MLP neurons of a small language model. Each row is named by its layer, matrix (up: input weights; down: output weights) and neuron, and shows model dimensions 0-255. Each number is 500 + 50 x the weight over its row's rms, rounded and kept within 0 to 999. Numbers have three digits each.
After each neuron's rows, "fires on" lists the tokens most often at its 100 highest values on Wikipedia text that the model never trained on.

L11.up853:559485553437513446479451565541470415499462563463393481540486502485493535428504563558439509472499417404454447524588550571594559513569563516490515527493538480517566480440470559458545541562496508579572429531468450385540485532503495551513418512493459542558529454530566530504488491398451474506551482536533511488447489402461569526520609379502571528537493564479489507443523544513583572463592391459493402437432568552501550464490566580558470484460476513510583538509569528449496515517499606469517474449330593471479487554487408481485450550515514511446440470526543489464446465573524496494462514529506554519535582527383412509494488539570380449493519496488490490444448509492513537553522571409529451497528481522498519511517483462535368529541495628504519424506489507534490512449448563
L11.down853:444514486534515478480522508413519572479525458442454551469499493410454530428521466487439442541548466539561605439507516491516435591389398529506475500456488501545486467536436517603476542434477556494445562552429536587542419569463455487442464551540520573477548396473411443506518548452467449535501578495502425583479532545435488505494505580497504512385517486538544503485499510467561531517491407473418428474491498482432421460546492465589573611560479490559456559539490465560459492524493413598490533397473571485557412440558472509509467566522455480474588556491454522572518477471502560411414579471511494479545449519554569536440470496614482490550584507590495495515607510484489373488591492499504476474532565523492486529607489508465542499499537499470391526421573474457452458494551451
fires on: "id", "m", "st", "he", "oh", "aw"

L18.up368:476477548495580449544508536457463538480533566525446498540471469426448504474499467446542518567609483494443528503472529466463524503438474437545463559483476508520553504524408491465479533567487654594496513396522487558517452530460524514628504490519561419509543501456545470505474508429492505468534452524473542557530524472587502478464488548484386443467481513516485440495478463514550490454514460503545599639460504552526438460543538467427487519576436475449503522569441524475568516450568490590436611454475501592525490375431553390560498514509561509534560503547444505493514511522519524444511425533439534541661532522480472514501492491551503491585488559579478505588467554514531573470529498509484512426553569520454521440526457572528352494569456587550573486419596549518402521588541414
L18.down368:519523578457537436516541499478570569504458455540497400481447488556431437511473567453440449407505558501414406529502553527532508548504591487456523540495533427481447498468461522496630443567460597541534561504498416449461525576572460517541514599408541543437471505516504595501514446575459514430484468496452439503561566440452566493597511530558574486474518490502408480466485484444568495498583473529525548570518483487444526421410450535480477444469469516519590543472441415505546559446521477447459430412578487573495521541497571496473489511577491457515492612489481485548484441448532550500429596542551524510563368596541492559530471515476415540473504495392439591444530575397551482509557497520495518448533579507527449476516475507474475527577575439506533494463495478512384463417471479
fires on: "0", "5", "3", "6", "4"

L9.up170:487510476493499471533471535535453549459504565466455506576579463533418481474472543553468447430538525497476538486577513549416497570492628451445374423478527439531539585442456514429489575515447522594578500509506475408564502489607529480560511444554469484466497556525517514483501496508451508577504409508501549555432511480565576509450565475426494469510456520450514444475472504536482481498459442430558362459559555624545585489492513447467443530506450479486546550621489532409480615525443446487523555531406549409397518518492436464504534509498443474578491446488479493508511478499440553584520515516508543478570474474505448484568463515513516492516527474541504467418425518486527534607553396408475558489505527486551516585568459480469340547511533558565460554504634526594504493515465491
L9.down170:492481472473539475471489573414455487574421545475502521497402530520495402572538482558438510507392415442573479431581471555537428558515461518473521371528470453392446445558591567444494461468624563517417498492390481516485442372489544529462546493542461504454570493495446522516451550527550477495548641524473496518524625598466486556525499493410500480550425518496486521449560502524500443439546527501574508480472586488457530460526470442524545470548597502495490438416460504508490491485489540505483410528569463449488486484495492454502585556560514418484528525449478534500524424575487492488483483424562465580557515440526547452438450493573514554574616511509509499465586447531564414557495523535434517528584448462548547513490432455429441545472596505546401524487561493492502530547521529
fires on: "h", "st", "sh", "oh", "he"

L16.up647:603441429543477521518503481509469434546521582484499488556455540389412575504512510488537454541529488536522453507483477498471379563528527531456438531552458566485517514468432523527491509450451640476603536498484523525451513471536540491545451422379605530590557527536499560458468545493457565397585488446497606502562486461468507483535562566468558435494490487475463413478481522453468467525398434472483533526437539512465501555483513577607500415571511511472547588503504491558536504462452425432575428494418504612536521389499441492540463455496502526558407452520491354496490489541486531502498518554535479510515510529494516523459461445580542518501605575550534518506436497475501525393528556436463505445480468503517551520467516448584487504524377639526586481488487519498466467419468587
L16.down647:486580558462528523498473492550568527459440456597516503483493519556580437532508484535540460493556523508548563500397546484465600456492494484554539441360493441447453503508537510542448526494568413526428534558510507503549511537500494450477500471598447509409550400503525561528452493558561492543395508493452402410511458486579518475444440481535524565527478491530510522501546523582505501487621471484537485405482471494514532430498494550447535525436484504526416444457481491507546498534467554401456544554557409386433477539500587492495473515518544526429587570585551545443533555439486450498456528511483517384486548541520547411505487538482589492605374448528390533554446474567455442565501534623492588477507470586452491477588536527436506389498502411496439519486555479446505479491485458
fires on: " and", "0", " ", "2", "3"

L16.up637:600471428507421571533595447557456481510535564499455556540492435585371430509541526441536495541526551478456538494489489425509448532408529463493561515470444527486451489456480520507523454528488489558531525383462472474484528490474473461539379468388601494440541503415446516466496609546485531396487446511543530457494535497506503528527561522497543519435466582529403403557498538480546422519497418547466603516500586513474369479475525532509411465470438497413490497512497489565543523544597442407468479492534523512537485429461611472557481506495410466465569501507485466504435512426547541536412524459501545489501559466516511490543475390524430487541508484493409537565402500449543565473522476600595555507569513509549483536577493501558491462514484528577569469590531615537570537461468543
L16.down637:514401518524486446512409515501564507487485512538459516477455593555534521468495502450542503434473511516533515571486454445588463462433498552538509550419452521468458475471405551434509520386489504427517535473486461544514533573518457580471543504580519505463486572551475508441414545554515522451493393594386518493522570417540482454431406558483571461416503486538483481506494530452572614519587620492438491468495552558533457418487434525469546457572447469478444606509538460446515419489471418490539484500466489463518550442501472586522489501484516486516553572477523529504556473418472472494539610368493481510446495454455558622538496437562498482505635468587478498520475449503424469536548491494545495502582559624433510507544425513514503497579467531529534455550459585468510471524406385
fires on: "1", " (", "2", "0", "8", "3"

L18.up210:529442450439578551505527492463472487515459476529479601626593558548504476549517530527565450496440529520530582503435542467494528542465564500451518608450482476533562503421505493401463471517414541396570460509432547504546548545449476475449429522452511511519506436507506462487599463476473582600470448502404525461465456506462460532481488501570560398431624468524481582490504541559557448465522530471418518464478567567613515576490559448476548478488446486550566579492508567541462503499472554455555461571512426479454561581412534462457444489514495553489505527571572524492527428435616570489404537482483526480513480503500492387414548501469452401550496521513376547453548470553463560560534523441489508523512531524533467501502429388631491544538500481517498563551494529452481561483454427
L18.down210:550555425546577513500563469496532453443492571475410522486498437437511376451539442558458484509317516456441490437434533551493513535561554485555467504423495488502487508503547426500515580558539483478432603460614503467441518533487501487525495453543442465487422414503526522530554564465473452547473422515488545518518567514558480488530501407548442571503579520407491598550537347484548505511535484512455489492443477512450583421504438444553436548535522544537512568499545477591501445543472525486535524497481457504585502516450519555465538518521555471618510440425414510528546514535398495530423405439517514423346519503490582590523413470518514489482571478475509467463531453527515556482533501553556542516571499487529484517486503450449485573440488455491570461535530542557481410591547418
fires on: " f", "op", "um", " h", "c", "b"

L13.up812:429467491551482577487480495515420475475474545508473551565405594560579500539574454423512505586452507513571467549554537530503478481426468511446446558471520504502570457526517382455484510484605495459533543473458535401516517491521484517556451499453482436650482510579454416384438494547464525471443553473517462449543481481577443498508519471589483415467406517558413478348474491583537448553551488495560487512459400527524436531397476528540528498510522584496481659576499538450493503553490508509518414551474578509491447491499507519482441531501530565558604436523523502444428458590504572460544418465570577525567510568527434502532517468527487459420529488586503477478497533446535539487431538532459541473501445527458472499509441385486505491508531539472587459534491557416505539543408529
L13.down812:572474442458547444517517510452593478534517459499482481525495541457458530499452589536347502447478525487563515506437489526505469529481516555492500443777464456474553434421469505473456483478380476530464579506455518531551508427507491465504543515522480494511497423453434514451505546476468531464554543489487424505540407607563529476704502401513542556437472482474579523490567507565503559480556428496547478509526540452522481606507494526561521478486494474470503600463463488514456473463481440503413502574466519390483487489494497563487609466554415508416471424471485502529547484518459515561511535517436444539421486456491549490503473585500511499596490523526584475569478547465416520382517518526494505386508517520448499470540564459475407588522557483489500534509491521555469496503506519
fires on: "3", " ", "ron", " C", "2", "6"

L9.up391:590481531503527455478467516500446579437566648477519480509479538564468444461522555523599511580551434524554452494506580593488518528434616488486434592467500504598505503414340555479461507501517454511503573471541501433503489511468530374526493530536513429538538539505592513542459458467409447528509513641554548483520538488519458544507447444545457466497475480457453557450477544502427436482418487468506487412547474522523586507408502627485494441568482497445397522577568505496504507473573437492519501519465545597444493569454502454530527464466476524459559448594494524470486392550482569404480454471542448420502552427524478551554439493444460574480553415537517448506512521427510483506503503504476519490518604479526494612477516410468412519581530563487548519533530537485455540492443484
L9.down391:437506469496519527506468566440508417522479434427535530539525527447452509499525531467474470423434516509493470509446541534438517580609432484464406509464484523550555502495585529502562542514530502479556460514567600452460519493469435496545379449555566512493456449548453538551558542462539494542520505483511546485509452463437459507509394554562416509522500451564428491476523525401501522570435499472407485482503533550503399487583411567584529568548465556546429548472452441427469466494564522582558505481469593511563551609484503439516419384552524486496496532432594506496477559492473506361471493447419498473459538496504557504488512528413498436599376460553551436390516463522546613488468563481475534569527565478428498513403538602482524458491553464518521500491507581548423500487430544
fires on: " F", " f"

L11.up328:510441437516540525591464502467427501494553486479462521540470492549471573530540515565520425485601550477576477502425486503491495546520500494509451555475482501493582386449437423512456507524517471561546506481485459429580486482438537465495475405439593506632481484453503479544480544557423580370482494512527510557492518549428507490484514433497602440478461533531476534431502432467525488534609459504471494605476392502476478477348502549493510449582528496461515561504475577499472474526465525431518390586419515474499535497536552519535503480548567465517571379523622508540408501527507609523495431508478498440604603529451520526539544475481539528516436484492387450504553478551503554557465533488581413412507447486503571427548520422551514437468448490487525450509493477520482645493438480
L11.down328:510504482472455427360589421419526545590518505444399514523549551547523479532569562452382505405461531575589441468480499416454480572469475470522473513613531502494586496478484483500612487509477532530483454552453469552413551549505490579495454494525525457509441430487521513454481505453563522495473468555555428577442439513566386537612430429479505480522576578482551537499503490577484488599564479546398404537528514461554479572403586486525522521443550376495436549499522470487535473475418500416530524479588550496506474496572542475523511467501530543482379443586530510467509480570490480520504552547481507534539476511470567415468456573457536545481499508406450496467484559567515419510513402485558499465568494496485514529515525549452478550574543450483570490522484426418499492445487572
fires on: " ", "A", "2", "7", "S", "1"

L19.up788:530485534493524450469456586559456524496559483501424556527435487517354493477518572531498512507516475462536485475496516496487437478545528458454547581469554458514489494514518499476574641427572554563468507425546527449562456509514446492640394479449612501521611478512503461486513540453462466444632506550550580494557545507467517416495599529562401470405497402495449478413370523533486446514462468557498544530511506480579405393464510490437476496564520503435491635534382560505533505526511561505602538567408474498581532468458460470595564507457443465435533519527516440511495462574555544542520517497455535518535492547550513455479458439508510535544479526490446512539415521493558512521498530474534406518499501510516538443486515464512373513557509557572458463496529480482589459495460589
L19.down788:552479471482502441482502450499521554492416581600553431559429548526572532538477539505464460473470529580552585517476614516527521493499570534557465521453522492458604456422470428518446400530466502469408597498519544560482490519387459444478488505519495481421497471511409613533553502607514554520529453486530563559578495461460488512496418484455520504600532483512437471457491492436570442480516546514486514524455484556464481469493515439588382517598473514460530405460618427394506454437541467479514534409495550452429413530469478488412506442481496556455480573520565585521496487510494528428562475514467441431497518527494515556525471429452538520467520504519442608439456525444459495638587522546480494469565550447521469551499471552560546436539516498459511511516593539521412412548521405
fires on: "0", "\n\n", "2", "5", " F"

L19.up744:517445521481494505417509554496426534542520509435485494533663473563546526522538479513536393481455444457508524514489505529483492524487508417450459548446525573652631558472453521404476518520496580443507551495419559493570506478414584508467500483561509516616515531495511567492582518510474516458543447451474527554525492523540512540426472486505525387449536447540491539444503501471556508507499431485463494525472501531618421538549525632443508554476514504493483492493547568520483410510536492467504487509562613400469518490458491495593478502546494476578384543491449562547492358588492415576495468521471516583554549523535475465502444425504540406533428631476394480507510524583479550491623451508521471533446491482439523464516461513568492480572467440539551492555505526540539526449429564
L19.down744:575558511470530541532492493411616511442466446474460497595560479496467510436549467576566501380490538432460435548522487548418541540463496469509490516397521485535467544510514455483514466457535544558476496487512445501484566493580553464515466571506463470525480492508528563570427476433505564549511436504502473523536380494491489465485500426482470530466594539518560502534540488499535489668473430547384537452520486546494453497428497435476457562465560508482526513458492478579526483538432469504391511611541442519578461498624558464433446517574459413526532554455573512524499500526423541481508442542525551489534500582517488527487518585485457607427523414548390449467443516462575479489506483439501538458446539443521524528509523453579594477510378477532594511462455539445396552528354540
fires on: " w", " h", " f", " W", " Sy"

L19.up323:530500583373456500565475600415472569473533564518566475565529540462528478564498472621537481511506475483546484494469574519342510518503535556473358528492558520538467479487477484477451547523544507476549527429510523564534475477484569437520495454574463511516493597481485547528484505610557382434514481476491588485548479491519493524477477487481393460518454511388480547462428443470360481442415512534460531524515543524452521415452440581489488451511561446461500470558563442506527521513499460488625549486489485453531514550504501539580521564504556442525537385497502444480406497572535635551521484592491476547452521454500490577504511573495513536544553487568479435435549504569487597483577500461442454378501471579525483532513501466507467441482516520542554475533617531495520458474404567
L19.down323:480474508489491461501441416468422613462399568450382470487460518496474490514533515463527526494504426554488438433445515560526569489518450468473469486432496521549470596498482464544462489468426556468570462547514509449509575447564545489458440435503601488554496521512459545478445589517514448567534449560474478477562375496528602517464464533513586570642514533456471514466493532504475471625541496497389488483566509522452454479547409466603580488616564410495466563539468536504477486483555418491528584498530521515488507458510540419526468483458478532463412624519556515525504530492559508513539561574556459556503535487465397500371440503492475450386419414460467579392455489513466614503480461536502532513532481474517506503460520451566457437528563567535526523535509550542481547492550566
fires on: " f", " F", " G", " a", " Gu", ":"